python train.py --d_mlp=1536 --lr_head=0.00923 --final_lr_fraction=0.05
MLP neurons of a small language model. Each row is named by its layer, matrix (up: input weights) and neuron, and shows model dimensions 48-175. Each number is 50 + 10 x the weight over its row's rms, rounded and kept within 0 to 99.
After each neuron's rows, "fires on" lists the tokens most often at its 100 highest values on Wikipedia text that the model never trained on.

L2.up404:39 44 44 42 55 63 42 44 53 45 35 52 31 61 50 60 64 35 61 54 44 55 40 39 33 51 55 49 35 55 54 43 34 45 61 43 71 40 37 58 44 56 48 38 43 60 51 55 66 47 62 60 46 45 42 46 56 62 56 50 32 52 32 61 43 44 48 65 29 56 58 42 43 43 51 52 64 56 49 47 49 55 30 43 44 43 56 51 39 34 60 43 41 50 40 46 43 41 42 63 58 56 59 39 53 67 45 57 60 60 53 45 55 63 35 69 43 57 39 54 43 54 62 71 41 57 31 50
fires on: "ar", "p", "on", "t", "ent", "av"

L2.up1297:32 55 59 48 37 63 59 57 48 42 47 53 41 58 57 66 49 62 49 47 50 45 34 44 37 40 65 66 50 54 40 52 44 73 60 57 60 41 45 65 45 39 58 45 32 46 43 40 45 56 68 56 55 40 52 60 47 46 25 52 51 51 55 45 50 70 54 61 51 64 50 51 43 63 49 30 66 43 41 65 59 50 35 25 56 40 52 36 43 42 63 46 46 37 25 42 50 44 51 65 42 57 50 24 56 57 51 46 56 47 57 60 26 64 52 36 51 57 52 53 48 52 44 63 44 42 35 49
fires on: "n", "ah", " L", "a", "t"

L3.up950:50 54 40 41 60 61 44 45 51 57 62 60 47 62 34 39 49 30 61 60 64 41 54 50 46 45 49 45 50 46 54 45 65 40 63 52 74 60 63 58 51 59 41 69 58 35 59 39 61 77 46 50 40 32 37 63 41 46 43 50 48 62 50 35 51 48 62 55 60 34 67 41 54 62 57 42 52 43 52 59 45 36 38 56 71 52 70 48 52 51 54 49 57 43 38 54 59 48 39 44 40 62 49 55 51 56 60 43 68 58 71 44 45 44 47 36 58 47 43 47 36 55 56 67 44 36 45 39
fires on: " te", " Te", "e", "!", "?", "en"

L7.up495:31 51 38 44 38 73 37 63 51 40 58 52 39 49 57 51 64 36 49 51 41 48 35 41 53 59 64 50 43 47 48 48 55 51 48 60 65 47 55 40 57 41 50 69 64 52 36 53 48 44 45 41 38 50 54 46 51 47 61 36 58 62 48 65 40 52 61 63 44 44 36 39 43 51 44 40 40 56 55 48 67 62 35 63 59 38 70 53 47 43 64 38 42 37 33 44 34 45 45 50 43 50 43 43 60 27 41 68 50 54 46 39 53 53 55 53 56 47 60 48 45 53 69 65 58 58 38 35
fires on: "h", "v", "b", "f", "m", "or"

L4.up1254:59 59 50 39 54 65 47 59 60 63 49 54 62 56 36 38 64 49 49 56 60 68 48 57 52 53 58 55 51 56 64 49 54 50 74 59 70 66 65 58 45 40 54 48 38 58 62 68 47 52 43 50 49 29 58 53 37 49 51 60 61 62 33 42 40 37 65 53 56 43 41 27 73 66 47 56 57 51 44 40 62 41 44 41 65 43 52 51 55 32 47 38 77 54 27 48 46 60 53 53 47 29 45 69 54 55 47 60 63 68 39 38 42 37 57 43 44 63 46 57 49 42 46 62 36 69 55 51
fires on: "e", "oc", "on", "c", "–", "o"

L7.up310:47 55 43 60 35 67 40 53 58 41 52 45 45 26 45 46 45 55 53 40 39 44 45 48 22 64 63 50 23 40 59 51 44 48 44 53 59 47 54 41 63 46 61 56 84 71 49 60 34 64 52 62 45 56 49 47 59 39 45 59 54 65 53 63 44 51 38 63 58 50 41 38 42 40 55 46 53 48 57 50 50 69 33 54 49 39 65 57 48 52 54 60 44 52 32 53 50 60 53 58 45 53 42 53 65 49 45 66 54 59 50 63 51 28 49 57 45 50 40 66 48 47 49 68 42 56 50 60
fires on: "h", "b", " the", "-"

L7.up1252:47 75 45 64 37 38 45 49 60 67 57 63 42 42 52 50 61 50 59 52 53 53 34 49 56 40 47 31 50 57 47 36 43 39 60 51 36 45 64 51 51 57 52 57 39 61 51 65 56 61 39 60 36 49 56 54 56 40 40 55 47 43 45 57 54 41 48 35 36 41 44 48 47 47 63 61 67 47 51 50 51 46 29 56 54 58 45 53 50 51 55 42 57 44 35 60 35 55 60 36 63 37 60 41 49 57 53 51 55 56 34 45 58 55 58 54 57 59 47 73 64 47 55 44 40 52 37 49
fires on: "h", "a", "ames", "t", "ie", "ay"

L7.up708:39 58 41 51 41 52 54 45 68 54 53 55 36 63 50 59 62 43 57 28 52 54 41 52 38 42 60 39 68 49 69 50 52 50 42 60 57 29 60 52 56 72 36 70 50 39 39 56 55 50 40 53 24 45 45 52 45 43 45 53 68 39 60 69 35 32 41 47 54 41 40 64 52 47 50 48 61 51 52 59 28 53 61 44 72 44 44 46 54 50 60 56 62 48 27 55 44 74 59 58 36 51 50 61 54 63 53 34 64 46 48 50 46 47 50 51 38 57 41 69 39 60 30 46 45 49 23 47
fires on: "l", " Jan", ".", "98"

L4.up894:65 52 39 33 33 49 47 43 47 37 65 46 45 54 53 61 73 38 65 36 59 39 31 42 49 54 50 67 59 52 58 63 36 51 56 64 47 35 59 55 52 44 43 60 70 62 39 50 42 61 50 53 38 53 50 59 40 29 56 51 50 50 55 49 48 56 41 61 28 44 55 45 66 58 52 46 46 70 53 45 43 53 56 52 54 46 61 53 49 40 60 37 48 34 41 41 51 55 61 69 50 67 32 37 78 21 37 59 52 51 37 64 51 52 33 39 56 51 63 54 55 59 54 50 49 48 45 54
fires on: "m", "l", "b", "k", "j", "f"

L4.up1180:37 56 49 64 58 54 44 55 56 42 33 29 65 51 31 51 57 37 43 48 57 39 50 40 57 49 45 35 41 58 53 47 64 43 47 61 40 39 37 54 56 40 49 48 52 56 56 52 58 48 41 56 47 44 53 39 51 52 54 33 56 60 64 54 44 46 55 62 41 57 25 48 46 66 40 33 47 57 36 40 63 54 77 42 48 50 71 42 52 58 47 52 55 54 46 40 51 55 57 28 65 42 52 41 34 84 66 49 48 58 52 38 49 43 22 59 63 52 24 48 49 52 60 57 44 49 47 49
fires on: "ed", "et", "s"

L7.up1419:39 60 29 53 67 62 59 53 55 51 65 45 57 49 57 42 51 36 33 39 51 26 50 49 54 47 41 46 42 46 50 44 61 38 52 51 70 67 53 43 38 55 49 56 55 47 51 36 26 51 40 40 41 44 52 46 25 42 38 45 71 46 67 59 58 44 60 44 51 45 61 49 56 46 52 40 67 49 45 62 40 61 48 45 63 50 63 58 63 50 47 42 47 46 37 55 40 42 58 63 49 48 48 58 35 50 61 38 60 56 53 56 47 31 52 39 57 59 43 47 40 44 56 49 43 46 55 59
fires on: "e", " e"

L4.up210:33 46 56 43 32 53 54 42 47 58 51 47 43 60 69 47 58 53 50 44 50 25 42 41 45 42 47 65 53 36 62 32 27 57 51 51 68 51 63 54 52 49 50 69 51 35 42 49 55 64 48 48 49 44 59 62 50 56 45 44 46 41 42 63 55 50 58 43 53 63 18 48 51 72 56 54 60 65 61 58 35 42 50 34 56 40 48 48 55 51 61 49 53 54 21 40 46 82 70 71 52 51 38 43 48 50 55 60 64 56 48 60 36 55 44 53 42 50 39 49 44 53 50 50 50 44 44 41
fires on: " ch", "n", "l"

L7.up403:59 61 53 49 23 60 47 42 56 67 47 50 53 42 50 55 53 55 62 50 46 52 52 51 57 42 49 42 28 44 48 39 42 36 60 72 61 52 51 53 55 59 58 65 63 69 51 54 38 66 49 64 30 24 54 63 46 55 41 47 57 42 40 61 62 45 50 45 55 55 45 49 61 49 61 48 63 49 46 53 53 45 53 67 56 41 40 65 53 46 51 43 66 48 43 58 45 55 74 40 47 28 37 70 56 41 59 59 54 59 30 39 40 41 33 43 46 62 57 49 56 48 49 56 53 50 46 51
fires on: " |", "a", "e"

L4.up1433:51 44 58 55 34 32 41 49 48 52 41 30 46 72 66 54 54 63 52 54 46 46 37 43 41 38 47 68 56 47 48 51 48 52 45 61 63 43 53 43 53 56 53 53 52 47 48 33 51 62 64 67 49 47 55 53 59 64 49 51 51 47 45 49 44 50 49 65 45 39 61 41 59 43 36 46 64 60 47 62 51 39 57 32 57 37 68 37 59 49 52 74 51 38 50 46 39 29 56 51 49 74 55 35 51 62 55 45 60 29 49 43 37 70 37 74 61 49 33 65 46 57 72 64 44 50 47 65
fires on: "y", "m", "th", "l", "0", "ent"

L4.up860:46 38 45 57 57 48 45 49 73 25 55 58 35 62 51 55 60 55 67 43 48 54 45 46 51 48 54 48 45 53 59 45 40 36 71 72 56 62 50 54 39 52 37 58 51 44 51 57 44 51 63 58 60 44 56 36 50 28 50 51 50 45 46 49 41 45 43 40 27 40 50 55 68 55 37 32 45 48 43 42 60 51 44 28 46 48 60 46 47 48 67 62 64 58 41 27 46 29 47 68 44 46 50 45 33 72 42 44 54 59 41 52 40 73 66 63 49 42 54 54 46 54 54 64 59 42 36 47
fires on: "ol", "r", "m", "–", "ober", "ent"

L2.up1099:55 48 60 42 42 46 57 46 53 40 45 46 27 59 48 50 48 47 51 53 61 50 37 37 48 52 52 57 57 38 48 50 52 49 53 44 66 42 49 46 61 58 46 56 38 65 38 47 51 40 37 57 29 34 56 48 61 45 74 45 36 57 47 52 55 47 44 64 67 42 43 52 53 26 42 53 57 72 37 51 42 50 41 43 52 57 76 56 51 57 48 54 42 46 45 42 40 44 33 48 61 77 51 43 64 71 37 36 51 45 28 53 39 62 49 69 44 63 50 52 43 54 54 62 37 59 50 47
fires on: "k", "ar", "w", "p"

L2.up432:39 46 54 67 38 49 32 39 52 41 50 45 51 47 52 58 60 60 64 49 65 57 44 46 49 51 47 42 54 65 47 48 25 31 42 45 62 56 47 49 36 41 41 55 28 60 40 50 45 39 53 50 45 47 38 54 64 36 52 57 61 57 61 56 29 35 46 58 50 36 52 41 66 49 53 28 74 68 41 51 60 58 37 40 38 38 34 45 49 51 55 53 45 45 51 30 53 49 57 62 58 53 66 44 55 45 33 42 51 47 41 42 49 63 54 52 40 42 56 63 47 47 52 49 72 56 33 55
fires on: "r", "s", "f", "m", "ro", "n"

L3.up660:57 48 59 47 39 58 56 45 67 61 33 37 53 67 54 48 47 49 48 47 59 49 44 40 56 49 51 41 57 48 52 44 57 44 46 48 62 60 50 49 40 52 45 43 45 48 45 52 64 48 45 64 38 46 61 56 46 63 45 44 49 30 49 62 55 37 60 49 50 42 46 49 55 49 18 50 58 58 45 63 39 52 50 46 51 57 57 44 45 51 72 66 68 54 46 36 40 45 53 72 42 50 50 59 60 53 55 46 76 40 57 27 26 55 45 59 46 70 38 38 35 49 58 65 36 40 55 54
fires on: "d", "ent", "em", "g", "3", "y"

L4.up166:49 59 41 40 68 36 79 36 60 47 41 55 48 50 47 61 63 38 58 47 42 60 32 38 57 33 39 43 57 64 64 51 52 54 52 57 36 52 50 52 47 26 52 52 49 53 71 56 51 53 46 73 39 49 65 42 51 53 50 53 50 60 47 64 57 65 63 68 53 53 58 37 49 67 45 47 60 64 43 52 57 61 39 37 57 51 56 57 63 63 51 44 26 44 45 42 46 47 66 33 50 56 59 31 43 38 59 51 48 62 52 52 59 51 41 46 50 52 57 39 52 62 55 80 31 50 51 51
fires on: "ly", "ell", "n", "s", "ow", "ad"

L4.up1535:47 56 33 57 54 35 71 51 46 56 53 42 61 58 71 57 51 60 49 37 47 51 50 62 44 27 58 50 52 64 46 40 41 48 58 55 36 38 44 62 56 41 50 51 57 38 58 47 55 44 51 66 40 62 64 44 57 56 46 54 53 53 48 73 62 44 68 45 30 55 35 29 52 54 41 43 44 58 54 45 60 61 60 49 61 42 55 50 44 56 43 47 52 60 50 32 48 53 65 24 58 49 51 43 66 64 69 43 63 53 63 52 45 38 46 50 59 53 33 40 51 56 60 58 35 39 49 48
fires on: "m", "el", "n", "ed", "s"

L7.up54:46 53 46 38 57 58 67 34 46 45 62 39 56 60 42 54 56 34 42 49 46 54 54 63 45 57 53 43 67 60 56 31 63 44 55 60 61 61 66 71 41 55 30 45 52 37 66 42 53 51 38 52 51 44 53 51 36 47 63 45 54 57 62 51 49 31 76 40 36 47 47 25 48 43 70 32 50 40 49 41 57 64 36 55 49 47 64 48 59 44 61 35 59 20 45 48 41 61 61 59 50 42 41 61 51 35 53 54 42 53 44 60 44 65 35 36 59 61 50 53 40 42 43 46 57 51 57 54
fires on: " M", " T", " t", " m", ")", "e"

L7.up1215:54 59 39 52 57 49 49 30 51 39 62 46 47 66 61 44 48 54 48 59 67 54 49 38 54 61 58 38 39 55 51 31 60 49 55 51 52 75 39 51 39 53 48 60 60 46 47 43 37 60 29 63 51 41 62 53 39 48 32 53 67 51 60 66 53 46 64 53 59 53 66 55 29 54 53 48 45 60 54 51 44 60 59 44 64 48 49 21 47 47 56 42 52 41 43 45 42 61 69 52 50 56 61 35 45 59 61 65 50 60 57 51 44 43 59 35 47 40 63 48 36 50 68 63 26 57 62 65
fires on: ".", "e", "t", " ", "s"